config.toml
head_dim = 96
parallel_block = false
init = "trunc"
init_std_up = 0.0154
beta2 = 0.98
weight_decay = 0.28
lr_head = 0.00384
batch_tokens = 131072
max_seq_len = 1024
dataset = "wikipedia_en"
MLP neurons of a small language model. Each row is named by its layer, matrix (down: output weights) and neuron, and shows model dimensions 112-303. Each number is 128 + 24 x the weight over its row's rms, rounded and kept within 0 to 255. Numbers have three digits each.
After each neuron's rows, "fires before" lists the tokens most often just after its 100 highest values on Wikipedia text that the model never trained on. A number after a token or word is its count.

L5.down105:128132128176165129140142120143125117107133098137110119151172134121131077080085122122150194119145107109127169116111130129144146098127140178117120093142150155140141095164120130109085080122134129131119103115130107131127101140099177132135139137092086175116142130130132120128098109118156130060168140120147153110138114084131093113137134111151137168149108187121074152120117133144088149100105105111105108101130123143107082182140112138112140124132094165155138143111171115132110155169132165159128148087143079119110154111132141143125146115132134136156152107115114073126131090106138157122
fires before: "| " 40, "," 16, " " 9, "hold " 8, "and " 4

L5.down688:084099145150159124080122140141143138097131103127137128094119164082131148076144139090135124108159144137151103124095142130139147121123112107144113150095127150110149099126166124141108143137145127177118128135157140115095145136144140132131124137147118112125130163079124099095118137142149148155144129121149166126110136139117139083156100111103122087106148148124128129149160118130114099095147139145133128162117142174129152135125131133113141130084111157161114122109138178125107161115089109137112140113117074179120118165112129121112149127159127123136127182110150151139132110100128136189
fires before: "| " 25, ", " 18, ". " 17, "and " 5, "." 4

L5.down2308:130060108134103127087143143165138083124156122114112097124123146123163126094131098152109108122144145129096170098130116123109119199144173108112067152119097135112120115121107151143165126134144121128141145161136153151119112123140106129145140129127142151164158093148160160132142135107120099150117160124120146166081137142122112114118102106098124129147130143130141154163150174119139157144126181134087163173136155125115122116101112091124128088117137129107161119090125116146128112115111184122097140125122075162127135133128100174094178125143114118130134153142150140070160132103125127124
fires before: "| " 30, "(" 16, " " 5, "|" 4, "5" 4

L5.down106:143148202131159127113169120118156115121095172131119133124110132118149107110098118138083140110167134141169123115156171140135114107188130113075129130129154121133116074157133053144090131154141134110130113118143118158148147071110127148138103137132129124140114145068117115093140142126118140098118165085106140132114154112112112109135100156090143133085138134118139130144101127148113120095106121143152113140173092069106092128145154106118111142073115158146204127114126146153157123119150129158077155114117132140100138118124133136124117148108106141151169143130097135150111135125141124153
fires before: "| " 46, "|" 9

L5.down203:108119108094157156136139109121111091089105137153096117112059131170192128149124130127143150137098085093137153152131141162144154161145104147105121104138129159052158117075190073147162091084121113140130146174124101118125116160137120137128152158151105143118093119148160118146124131139154141196125128079111096107194086132151162154114133102168125122165177166131146099133156144151133103143119142112143141117130141142095106115127108135128097119143136125127135096160113124186121071137168132116146122143134171137151151142127136137088148146138126118139117118164131125128115141148109105133
fires before: ", " 24, "s" 18, ". " 13, "s " 9, "–" 5, "th " 5

L5.down2580:169097121083127164115147143175123150077121163119145140102074154112101152131107125128134114154121107063100156107072127136103124149115109101152136143133135163161135083132165131137108123102089188149123088143129111160162147096139100098085112130100163126131088147114116074139104091110139105117142130115137158166148123135106094155116141163096143093132139112147145095152157098071111125163085161093144146126101158104134121141141118117139134141157118158100154134111146134090082124098138123170101079103140108123147170111160099149130110116109137141158122132113122149143149137132120131131
fires before: "| " 66, "|" 11, "(" 5

L5.down466:135166167144150161108146148128124109154108142135162141132148162168166143133150092137138099112144136127151159124113127137109149162130164140116153144135111142146137127130155123145105110170119114133113124144115120116160156124164125122130095131135117083141166153105122055139141136107111136156115103150121133128094132075115128140131145173127133154134147157133090129155112091113108140093154128142101125113132168122129113127138144145119149119095150129139140108133134103100128099169122112128136077080140127144101103115110107147128094134137165151115159145118136176114126122105119135123
fires before: "|" 16, "0 " 15, "1 " 10, "2 " 5, "0" 5, "\n" 5

L5.down155:098156152192141108128155082146126154120091081111112158124158163138115123113129126158128074125153157131140156088126072127147103140148119151141097124164146108167112123166131120139065137142148095150143169174155140100112157121143163134169082151112118132121174118126127110111148131117130128120150136102089110137094169114102132132162101153126129124120146133154118149110121123135097137113139109084112128128146150131146104191123158106130150148117101085118127151137155146139132108119136147128162096100128096078132137137118123141112130109102140117129162098105122134147098089072103106088
fires before: "\n" 30, "|" 19, "–" 7, "1 " 6, "2 " 5, "| " 5

L5.down1602:119118100131137122134180147140095174129127102109138095084112107155133145166122098170133159113116072139141109132088101122113115118109119111122125110151135145162129120174120110123109127126142116142135136130152116104132088178132120088147113175122121134130121113133145128124108114144132125143137133158126133125117062137144095147121128105115087115131145109113127114122122148234133136142113137114133140142106110113153120130108117134122140142143125112093102120126148098163132112175107122140142115112147139141135142127148154118127127112111124123119143116163134131139147161143154107107
fires before: "| " 27, "." 10, "," 7, "|" 5, "–" 4

L5.down1463:141103133100102145071145107109121128126122157142133166084114133135086148158147171108132099131119150112134158132129136178162114149165151120114093118142092070108172118137167111150099140120102113193096156167116177092071167121150080123137095133113103134141110138149121143105093179144136114107146167120119125158178134138166171136119125133142122087124122155171122128150129148149119095085151095160140138140124145091101106142141148121113107092163090122151149101131160131115127104120131060152120101085076119092153136142135078142099147130129124118130110109070106127149114118157090122123
fires before: "–" 21, "s" 11, "s " 7, "; " 7, "), " 7, ", " 4

L5.down2839:133111172136172125140153180122160148119105116118166098148141150127144122084154112130156121133132135116106174105160132157091091111145160140095103148152143161111076065127103131170120086139135193160115111137142122104138146101128117147159105147085141101126134105121122116130112112084128151120120128128097115164151140136084103132126132146118136075123155130122150152139109115118089121108163086109152096119109127114167130102123144103167140140135123123144148141104132132085083126126116121116154109113067114109090138131161106115065102140143135126169169146117142108140112115105113126115
fires before: "| " 36, "; " 9, "0 " 6, "1 " 5, "2 " 5

L5.down2448:156137105134133126126102105115138095169144128143151142094135124114099128188134113077107150100133086138119158118129116137170121130139154113136121181165100084159112133104152075156083114153136153144121106134121125126115147117126111113096122134108110145138116159127094129131150128101161144131183095137125145134137089148109155132110128108169127107110137149147129115136109114105114141139143110108114136151111142169146133124146082123154107102097145108135127161065121167081095160119101104147138147092142102198147145118148092097098152143127128111134124148139095102147126182104105117082
fires before: "| " 70, "5 " 4

L5.down219:140105117097152106165176130144121109147116120159164162125159129124130132110115141128096110126143096126140146110132108102107138122163151096119100099134125123146085126128149107176147118147143126102128135111128093095139108147073148127144107147104112157144165173133135097096115111144096169144158140100102120185111155127100122166140172179135147109084122115135126163151103109119110159131116124128122139109110126150205151147141127142131104157135077098130143126121143139141143106125146126137128110116160131140143132143119084138091129133145135106117128130133154169132133080102097119116
fires before: "\n" 44, "|" 24, "| " 10, " " 5

L5.down2142:126144132119122103150165114124102101104083134132151143118150131146113121109138149127095107175159124121096124113158116094108111132177120065102093094154123129164123093133130122151139114119101131133167157158108077142131139154152136127155150140117080125100132139092155099138069118100133150102171171105134123186115118126117137147161135139128160123115094087151132165118107151150101091133107134098147107145138122112189108168144148105153095098135124111113144138144160135106119127130140091152163102117149142088165136109124110130133123091112112111126138130149134148156122099102083129153
fires before: "|" 36, "\n" 33, "| " 9

L5.down1003:138137142111107097155168117114116113120147158148156137152142106106104110126119134117094134130117089106135133092134123124148110151105126118136097124085132149120107087152139089122151096107131140140127102113082172150157121148148160108139096138166141109093071121214162114138143131147122121140114107125146129149151151134142160122116139125100128132144139150130181162155125081128142147113148148162134119164126145122099110114163097089127122117150130133097165114106143093185138111118145126145117147138098127114139105121120108096108102070151113121133113109115162127157153146069105135147
fires before: "==" 53, "and " 6, "(" 5

L5.down1506:143142154175135057153165163160145146135150119112162116101164132072108140124128144162162082218147147126129162163093139116155092167141112151108092163072114165101147091125143083121142139115119128129138096164123127157162120109143158141158107135145109124148109134135121112118128098115153134130159131125150159124095118116104101111099129126117108125095122130133133119136137149150112123096094119134109150097115135163146137131139093142161183137140129136168081135082140128145094149158142076151123164085137111135094122086145156163135121141123103130123092120062144117153147124111081133106
fires before: "|" 20, "\n" 20, "| " 10, "— " 5, " " 4, "4 " 4

L5.down311:156105123120111154123142122111104114089146148125141124175116167128090088093128059102113123095141126126116169108130116151130107109119178127117140136141130120158096105172123100116165064145153141098120126103156116163100098116128121107088117186110084117112140126124092109125162130108132142118141140130151117133161113114083123173146139186140080114153131152086096155170090115109051115091126144142106124138156130122144094097140118139154119157083117109144127139118164171113160135132087173173103135097101093144134150116131111161121143112141117143178085159128128109135119170160118187141
fires before: "| " 36, "0 " 12, "2 " 4

L5.down2421:138124090136132095109138138149099089090118179090095131097128142093124138109126122134114180117161133161093116046180133117131130107160111120137120086111108128124100141119125188118161128126178140138112171047130122161153103130172127117098123115108113133086141143119112083181122151147089131136112134121165134154146096136092157119161117132135128169130146114124104124139040145143123120166135089131122141147095183178140143156118186148109136128150136156142145142143139139152101116141152153122129123109137161112137131184098178182177139132143152147122122110083161112146094173134136115144
fires before: "\n\n" 31, ", " 18, "that " 5, "\n" 4

L5.down1714:112142084142125141155102095115150093142132131114144136138131114095128142127133140144138150105105134109139122110158132157104136139075161097178103119106098106103118100124129189158181139107131123129167093098098172136165118132161116120128144123122133128090093116123143084083130127114139166137132097109136116105142128155144184141173088126118116126175144159089123126176124135088111143109073112131111134117074129145127155113154176110176141177138161159148144108107093129132106083136131136110142140106142138112119149126155153102131133119140121091139129112181132072138197162120107196120
fires before: "==" 44, "\n" 13, "\n\n" 4, "===" 4

L5.down934:105156179098130138157112112085122148115098136100117106096135096084122103145153127123139139132161103116115068158099151115107133108138097108097081126097104135121128177113102145105119123169145163123114137138161153169095138117121105154093093114120111120120108127123123099142091107136115134117125136148174110109156106112141120108126160099141117171160100137135093094153149110155152135151097140148111123107069124135142190137136122108094145101108105111130155171130108085163123148128122112119148120149159124144141173138134145150088110165098101118112130157123140136154156104150164085130
fires before: ", " 19, "1" 12, "\n" 11, "0" 7, "3" 6

L5.down988:110173133180106153110150142128120122142131122129124120110153130157062176127146118135100125092108114119136125135132125138129089122123122170121112169113180099153114125125105150097124092154134161133109111116134123126140132109137148184116136171121113094105099131130117169148128142132113140150139100116081172153128142153148144113134146158150069112082129163100142169124127122107109154171146144114123131131137121144142067098157175122136112124121158138143129142117172138138091125125085093173150083139107113130126150151116157111101124123134151127146149147115145161138073140107138119103
fires before: "| " 35, " " 17, "\n" 8, "(" 5, "var" 4, "— " 4

L5.down1849:133088116123113135135142142123142119099078161121181096176116155148136159125130113129125128160167110085121134132092138105122121103105175137141114105139135137144098100156156077167142128116122133146116108129116142131156117156137097093128148166082157110139081125103114095108136107128127144100108123142130084145139139159110159142140101179122128089144111117106110111154117124096100144139147123082091131149174149115147106129172122118138096131139117126151137129057156127084100134079128075155108131085106135133122143108147147121126096121130134134152122135100127145097162127147089123148
fires before: "| " 61, "; " 11, "," 5

L5.down2680:134099112175124092116159134134123137125125139111117128134107100112083121108142107057136137138171155110133141109146140073140132112130163121115179124129112158114102133139113101116133127149165115123091100124150119140137075140103170136107134116091125107109134137081095108134097103134132141101127164153151093121093142115104124113177110129139123115108130139136156132135134132121111146139149162125109123097066148133116159132155087110135093148102112149129123142127097131131131132110157082162121143142117107155102133127121120084073124128139155103115092109151140171147185092115115118102
fires before: "|" 16, "\n" 16, "1 " 8, "0 " 7, "2 " 6, "— " 5

L5.down1753:135114108142107146165111110086101165104108106120090103167136122083076102086130174116128116107153131106128162131116114120175123151143139107091136118137123127172148114140138118118150130115130089126131123143092083094088120169111124090125155153108141156142119137084153108073092105121191150140155126106122095165129113168128137145158148121160127119137150089135132170125135136127134130156153129112104138106120103126136123133179143104109096119126132115121133155127150125121081120113130093162156180083120139144114132123122149107146111098116121122138120092145121179140169114099131142102
fires before: "|" 33, "\n" 18, "–" 14, "| " 9

L5.down1297:135149114115131140123171175113123184099123125086110158130164125142130134142078128155150141149108110092127117132121121131106128156134113123141073130147146143134117114167145090117130130114112123116104115137166120130138132098107132122134130178145120111113161128121148085130134133142108111137156146129128150137129167138105084179148164167092162104121135118168084111148163097132109121121140127148136113101106154152155121115134106118134131151154114123135106077104147105158072138156126122139136119102144125079148122124127143130126125152107137125100107109117108120137113111120124156117
fires before: "|" 27, "\n" 22, "| " 16, "— " 6

L5.down413:113122108103136127132138123110173166148114148113146119110124123161127120132121118125143126145150120125157132092094123118138126123117116127120131129145120113106117152196124115087136127145135137160118143128156099105140133146120135112152108171115135157136112119129131129156108107119144109128147121134093110109111051131173149112136124103142110133137132131122144113097124131255137154112143128112128172137112133157142114131101090147155125132135101110127096125172166140144140153156138118156151128140117142126113140136146150116120126117115142111107139107087114145136128140125151100122
fires before: "| " 47, "The " 10, "- " 5, "In " 5

L5.down2933:148148108125138134136137123124112149114127124142118114114150101147128143138116093123126143108128135114141109104088100131115134132083110117109137132089106122138112131187127136101162133142090097130110129120148154134143134108127128099103108144142147141134076120125142128097103109157178134108138141150127138121127089135131135166118146114101102135150134141124135123105135159220145126115102131136138160123140105121114121126099095124131078161104122117134114153165139146179148139122118135113131130143135161137120142143112180131103116141128129105132102123133098113103118186172166146122
fires before: "==" 17, "In " 16, "The " 8, "===" 8, "== " 5

L5.down2859:167166168168138113120123136123100168119111132099140124100148154124104129116126097119133107165163142118131141121119140140153101152125136122128085161107130166127118120139164082133099138147112125147126131148117109161162128132128130123176083111124099106161120147118107112102113132125094131134138099127154124114103125124063120137133145112101139131110132137136115138175128125129098137128097152182118187106124132155111101143116099128142175120138100129137095146101153135125102113129113080166103136066185109150103143081153131155129143123113105122129166117142112143154139109093052115123
fires before: "|" 25, "\n" 20, "| " 10, "— " 9, "0 " 5